{"norm": "rmsnorm", "rope_fraction": 1.0, "final_lr_fraction": 0.0, "train_tokens": 1693000000}
MLP neurons of a small language model. Each row is named by its layer, matrix (gate and up: input weights; down: output weights) and neuron, and shows model dimensions 176-303. Each number is 128 + 24 x the weight over its row's rms, rounded and kept within 0 to 255. Numbers have three digits each. A neuron's up and down rows have the sign that makes its largest values positive.
After each neuron's rows, "fires on" lists the tokens most often at its 100 highest values on Wikipedia text that the model never trained on.

L5.gate691:129077124173114087153167099162150140167097139148157112154069125100112115113107158127125132116058136144120106139096140102091157134126169134065127137135120126130117091127104161121110089122138130148148126197111122120113136098154145140095074124124112157107114139080160108151109097108176185132114130180167118161118126130146086159111137128117151088149142131093145127125131115128157133147107
L5.up691:133113154123076077147149114162140166098127177141133157146103134127165141106087115167177172113166155148151120076179104139109113169167127086127103130146150104130101088133072113179146157098124144156158123117130146145159107127115146126133129136097170124134100119140144133154112129133118112142146093120147119098156105127125125113170114119082140140124124093179128089156140109156170162133149
L5.down691:122121150120145109125155172123130144154106120137140116103118144129093150162126101130139125150067118124159145084129082130119135176109171145156107176106143096161123149135136157195086102167134097125139125148166078106138131118120136121158141118108154133152159137132126108106112100148108173140156089108136125113121111139136089127133104133173173108156113082115136139129129130130109118129124
fires on: " |", ":"

L5.gate31:113172153136170128109126144160137106122139115115123142119142118117123113165101150120065142166092189109145088155101178152089117131139093170084168162105168155168146126110143174081136155140102145133127132139140111138159137127103113136107138134088096104151134131121152099131136129120134140096115126100114132144142148134121165139129103106169102134136147152063166116176151157075144094117145
L5.up31:136157152115121116133142146131138164084156085096079109157151110114119159115138090108121139107127115112127113095128146136144115106121122136138149154160141171156181117162156164151115164128145107120166137065115137112082105114100115122128134147143084153103142152151142179124178146086151170104130141129120103137135155162115149128135084139104111136130127184171146110148097131127158132142134
L5.down31:135125157173098114171123135140175091138135086154175120116079160136179128125106115101139124118112109159140111144142090111120141119157140112141112110147133134095127111145129142123119114129121130140134153094092083097099091135099109109125080135149153149101137111142169123172104141106132098095138136120128146126102143140174136154114123153147153130148132106133089159150129102125137163133156
fires on: " T", " of", " on", " by", " across"

L5.gate493:161103102152150142100086136153172100195149155104159144114119131122128141124126129153105152083143103089140100105112163129120068127126102087082148114129169122143133073087144115133127115171137115088109126161120170189128119158136146148123146139141155139081115084108175161165158164083127155154127086185107099152147118141087138108132130070175120100135134101126109123156095100095129134130083
L5.up493:146134125077152118123115152117137132157126143167156112154148099139149131128144150120126106099122120118120123122131102128154157120119107124126143081152133110129103129130160159117136136172100144106130116115125141122138111117114138103121138101126162167099172113111067092128100132084137136162117103132117155131103117107138128126145158116109127140151100128107116145115149141115110137090172
L5.down493:147103139075099123141102132139150148148175097148106142099141116125091171165110134141109127116118113119136112163135128097174113147098135128086183125103084155123151140107138091095152103116157155124135132087118139112171137134183130129133130118102093116162136088095169124129145135144115166141133151146090147175135136121090120110137117098155164112114142070149149121161173198114135123145096
fires on: " the", " The", "The"

L5.gate459:147147104062109137127192142115161168112089154123160174141095166134145088163114150115102120099124143078167141131106112182128147104113127096144155124088115134108157172113152117146120153126140137128165110094095099153130117098118118066107122128154111092099132132132096139117116114152131132125135115146162129125149132128108154137116079133188101110149126147160172105123128166103115129095127
L5.up459:101119077107113131063122134137127127120120126086121094130124127133101054149114128096097107122142110137164138103151118153140114099105163121118089166085122113094155139138165131154161153144114128139127138103111138090102159116166169104143106116075151166120077107105115117155116163178131117116094109157121144104117131134111122120161116152112107127125093127153122182120137133127135150163116
L5.down459:128133106119129111123136095133111125094099167089149158150124135171079113102107125148122121134143178113134095124121138076111158131092140099120112109130095135103142121110136126160128185143133118109162099120092124128173079115102131123128153159109142179135143167098133129108106105152166132166136081103101078169132141132101130139177110115126121132143131132139122136109135141080072122136131
fires on: " Cor", " Gar", " cor", " star", " Sar", "ar"

L5.gate69:118159155113124139117107138154167120137161120135134127080169130151135136140167141144107130106094124110098158161155128111078185101126149143106095166134152121117119112166096050113104082117085105120132104129147138138113150164136142107153150150107170141128152139079131113146118143153112120137148159130096137100130137149107166152136117171125130146116105151112142157101105140160145130119138
L5.up69:145171165125138119149147149129122111138161136180129129133116184090135119130088143153163134167158148111090139114138141145122151124133166105142155151069127137124128171086123144115156115097141102145142103166101134113123123107095160139144138146105114154121176139061124145099154166134112073141127104117120102106131133119129107192100129174110127138129117109099120102115199147170116117101126
L5.down69:133117091072113146133128118117159135134123105116082104151093119151102136145145121135137146135101075124157131102127151170152163175161171130103109162148131124138092141135114125126081113129104120132131074167111130131136122140142114140073091098160132112121161143140129122155106121096114143116121138117086143131126173148141127160075140181122098140080171160127106126116101136105124132141152
fires on: " and", " De", "/", " de", " O'"

L5.gate51:143135161192162158107139131077121128117104160127116141108099093142113146115138139150134120135113112164127077115121182107118188129140137151139149128167134090115166107109085133149114097105108143122157096174111105072082141093111094145094120145104118153139100106124082131083126107131143095137141121112171130147123127149125122122131130105167147131149096087117144077133129110147026123118100
L5.up51:119100147140108145138129117160158145124107111096148102139136183147132112112116121115122117130175124097100143112159115169153125134149112106113126081155119148086115124134132102106140133142094118111155121101163138141172153177163103144153109094124134111174146151146135138116140084123132052138142100108129092114133168109182166120124132149120152127207152130154131153112141106148164074163137
L5.down51:140119134127121133081117106136143061121177123104148141095106126080115147112167164125126128152116099139107149097138133174135097112140129167150143153138155146138108119132165151154152096117139113150129102137133077130129121128093136126149100136124111178112139103154177119091170140107113137163135125090071156167158149166117146086116134091145139128120134117137108125160140153141142105160127
fires on: " the", " The", " |", "The", "'s"

L5.gate640:131124145121131166178097134118083156139156149122147206113109115117167081125163139141121138121115134096131084110146161143137132115079113126085104123185117125133126136130113110162148112092112109167124131065120123124102177124124110134093172129116174150141100117101146121103119129112112082102104142137172151120147147151143152120149111144132137144152090114097095102094154154135148124066152
L5.up640:106123125123108127111104125127145190138116179126100161066137092149128104105147113128108128135106110128139071112125158181131149137093153138140136152130127088099161166114116121151134142090100099145166134131122109137123138148111096115113113162126186133147121149121119145117100112151106144123103135077127148087133117155138141152164088137114130138106129111127087114057119133124130177114161
L5.down640:168119158112101165156104117147145142126161142162137162094086145131105108130153152145155133109097132135170113097159157138174119126088167107112130133110111080148139138121132136121162140103131124117126094145123139114133123137156188113114130142099148125128147136119155135181153131089174119099179141141134137148148184144149112150187105130145100166153150175106161151140141148142125158174178
fires on: " the", " |", " at", ";", " a", "'s"

L5.gate945:188086108100111112134146118128100125116114152110144146142158150137155094146117119147130119185107119121138171105099114170166181135119096116103146160103172166125109119099129143131157106124110110147125084138152105132151149154126099100122127140112097141155111129142165150105129132141161139116108123113113148118121134147124110148116160133131130123085150112151125125059130092158117157122143
L5.up945:163108147122130159156125080146163147148149138135123140145150134065144158129148076092134119134097136148117079151087167124141109150115151086177084123133163115114153109102117128126084133129130138131105151138106147070118123143127136129137147140118176147060122108126115124098134126104174126086122162157164118147152138105121082139160102146092125121096138117102134116087124151086141118180114
L5.down945:081103129169157105091117131143087172152139131089096134147133162126127120099087164132120113091096132121174137112153165145135145129154135153183152109133068109094111111103109176140099115116144148133121148085131128101113124119098126164141133111118138163137107149136111106124146118140148148129133103126101123149112088155136107093125126109196161110136119124127101104115120109085104114116117
fires on: " R", " the", " C"

L5.gate151:104152134103137120122091076095148123102126137126131106108068069090159115108133118115128134091145110111125096167104124126141158153139101115150103143155135158177112138139139155090127134132160117144130166122098155142149128119135098125076081135132120121167099181184138121103088136077154112104163115151095166146155132123119158131112128130097125163104112120136170100136117077132119121125151
L5.up151:106109147165132110132142136143129120116111124106087132086117117139127130088131124118160144084150149114088127123117163179149125131117148153183112118148092195150155128163157141124152113162108166117121147154136136141122116136112124122150082140151155142150063137172134127084102123086138148118105090103162184123130084144120206100118134131149127100126136064151144099141161115145147152112116
L5.down151:088129105130172118119103126109171198143112133116160130113054149125143144117096075128084136118073126129130133108104138122169105109099127115096115123129136108120081162175176122104124131166106106124137130118111099136166136098151097089120120126131129113151159134151114129114090141100135139107104132125128103085123120106156137161133164119126126115137101108158109145070142110153142163153097
fires on: " on", " On", " |", "On", " of"

L5.gate41:113086134106109112123078147099133169119111128128128169126146153124102143140138164136123142113140087113135121150155111160156097165155141126151129120133082148157137158112117136103130152134114117129168139133142094092087126132154125093100118117105146133113144120123133088130146112096170174116111130100117145163107126144121141103154178143099126134101128128111138180082158133168105124086106
L5.up41:129146108118088104133154122136100129078159150112135118064136156111108124111119118159095156136129162139155107143125162107105130154161177169115111124132115147132150160119100150122170160176139112075111148150119094118096138122101139094126154131118163113108124142143138114122170095112148107134164132130124147176144132137109162119104153123148093128097111114126128179145163139130138088116100
L5.down41:126138124133120127119120104175152144144109146120116181118120136138153140133134150167076138115140126129152144078122180167099128172162135140128133110192119124144124167110127113105075140106127154126142157132128121092111128137138152116117201130137153122138147098144151128125177130122103134148114139143142103139123171128115134133157136111132079089132092117085102165157128164142117122156102
fires on: "S", " \"S", " (S", "-S"

L5.gate713:138143146130164141120154180147141114118142125135135133141149150126108093111085145153129126158178121184141099124108152120134119165129118132137123140148101112124155167085125162126073164124135107109100097171143106105125144115134127151143088125152124150117174111098156135144095149127175123142114093162113124131115153168126161096087100158134119128152183113121118134150131129177098114167133
L5.up713:136099145139143149119126146151130140104099101096155117154129144114102131203109098142107156116138140138144117158108117160095123122147100124123128135150094131100129137092110105165099111090151104123138127080110107111172063127095106171179135122132155147181143117131102177112127073114089119089122134094130134137115114108131118112149117208090128103139160123130096122120104154147168109124113
L5.down713:141159124127115118119133172131098099165154058158134144159151138102092151130148124110097160169116126160125143136144129143138145146147090143122143146101109162120073133116130114153146107104143128139162108174190094151124168163120179190136153131162141137146162124143112166112119155133118162109151095141132088109115165138113138116112132164108156115130099143129102114130114113150137122127132
fires on: " the", "'s", " The", " its", " |"

L5.gate65:109155138179125113125130147127124140165154098150129141139132106121161119141098118132114084131134178152133107072134095094153112156103146136094148140142119114121144109143116104171129112149129103169156172098134134140176154106120091108122090136133089161108131084157140123118128161076143122134130130138143103131115148123084093149123152090115134158122130131089141134167161120067179120144143
L5.up65:137135127147141131154088119127143124130187088108135115178148137192117125175125143109096127123111122130096155174144109116114126140126128164131127098157134143135088098145129131140180168121143157130160117142146150172133118135119092174135161129057165130149131142124192112119168101155163113121208162132123114119129122135101145125134169127154126146139144121113194131134142099131117133125141
L5.down65:169134134102096104109118162169118128139170120113138148152148067113134146126137143110089128147095112148110156119142129121138146130113097127138129131135168130097172108087149133054101128108105130116131115160140132132107126174211175123157095157114154101116138131132141172125137131151123126119120125121098122110135156122096183104109136114120135120113140105158079108096102141165095079108144
fires on: " as", " was", " the", " became"

L5.gate618:155106133133102122152118138126114132151104143148103157133135106093118142129063131150147150103196131100153077141097164096141157172172130073095172083169127134101140143127165142116135146141084144123164143085136120125150116096121133146149100115110106148125126110131104118148201109103125122105153153132120169098155147129140125157150126132105134130109178123142095138141188060076097152136105
L5.up618:180147117175115152140088145139154089171111118112144122145144091136148154119103148158129114135112112153114111157117160108102154037120107164116126150126129123163101121133130111142106084139126111109127111127181131136135158157143107116137114095101147117121116142169107131157161089124162172134119171190120148127105143142169128112163144131112156123129130128105129115140134130122101155097159
L5.down618:103144127142110146115120122154155112170119113146134170130136138119132103116102160179091169162104134139124135163137147133133118117093124145120139127108133110171125148119120154144149134105104140126143123085150146138146143136119136117155125150135099134136168156116064142170150089158100156167120139163122151122175147170088113100098107127109096112111180106154137137101192106117128099129147
fires on: " Z", "Z", " the", " en"

L5.gate324:124121147189141131137078145153156099095138138076115113118127128100112138146153136139121174142141092146121131121162115104091140127170168139144103143127102116135123170106134087161117114160123111120130140161094131123106131145120094110165139096139122096172184150123153111176106072146167114132096096109122135146122131134127133165149102113136106085132100118120085127127138130126150090104133
L5.up324:075098118146143135144135135134158101123099148119124126135120109141114180148129115135118177128141134132129138113153108171120139105131075134134128127161132111179132134132115144103133089154164126137163083144155094122141163155112140131126141145134137136130086182173133125150092110190132160117106134146180141111117120124113122078139161147118149091161152103098108137112146122142122173107088
L5.down324:130104072145143143137143153121107152145113156123113121081124138147116178101116107114126126137124145104116146142144166127124146114132152130175137126146088154137102156154128072102104138172182133159151160152138064102142105107136143117068158131091158118107155145121135135133110113121137187117126119112120131101158138104129112121107101153102135139111092127138138183144132114113136127109086
fires on: " (S", " \"S", "S", " (s", "==S", " \"s"

L5.gate690:124077145142113135144153118097166105125148133122146124101130144097162154152138122117144080132112124140130147127140103101122095128124143070111163109084151134156163123084153090134105105114113121102113137120135142136163120171104153139159089107109116193130095164145159116137097141128184130108120125109092152140089133100141136124113122131106058124108111112175108107112183108134133118151169
L5.up690:129106098092103095120154096096143154098110160162145129132108125144160105140133093146108137176123166215129150175115095108113123100122142123136135174096116156139114136106174132127135165153129119109132136124127142152111129112148086124119130123136088097084168140129131130119143160077143099072107102137099134118143103105133156137123119100126113118121136103091136130123117130137109110107158
L5.down690:135097138080092117127130071143140139131114130172104074121128140152144149121109108113088109123122117098093147139100131104168128118132119114123123153137147113171118109124183131120104160137140119135150157121133146122114155129129144120103080127150104128119142130161158121178140159114084136113098126103140136116149158148163135138184089113146093111122158143115131082146118113122130130109142
fires on: " De", " de", "De", "de", " Lo"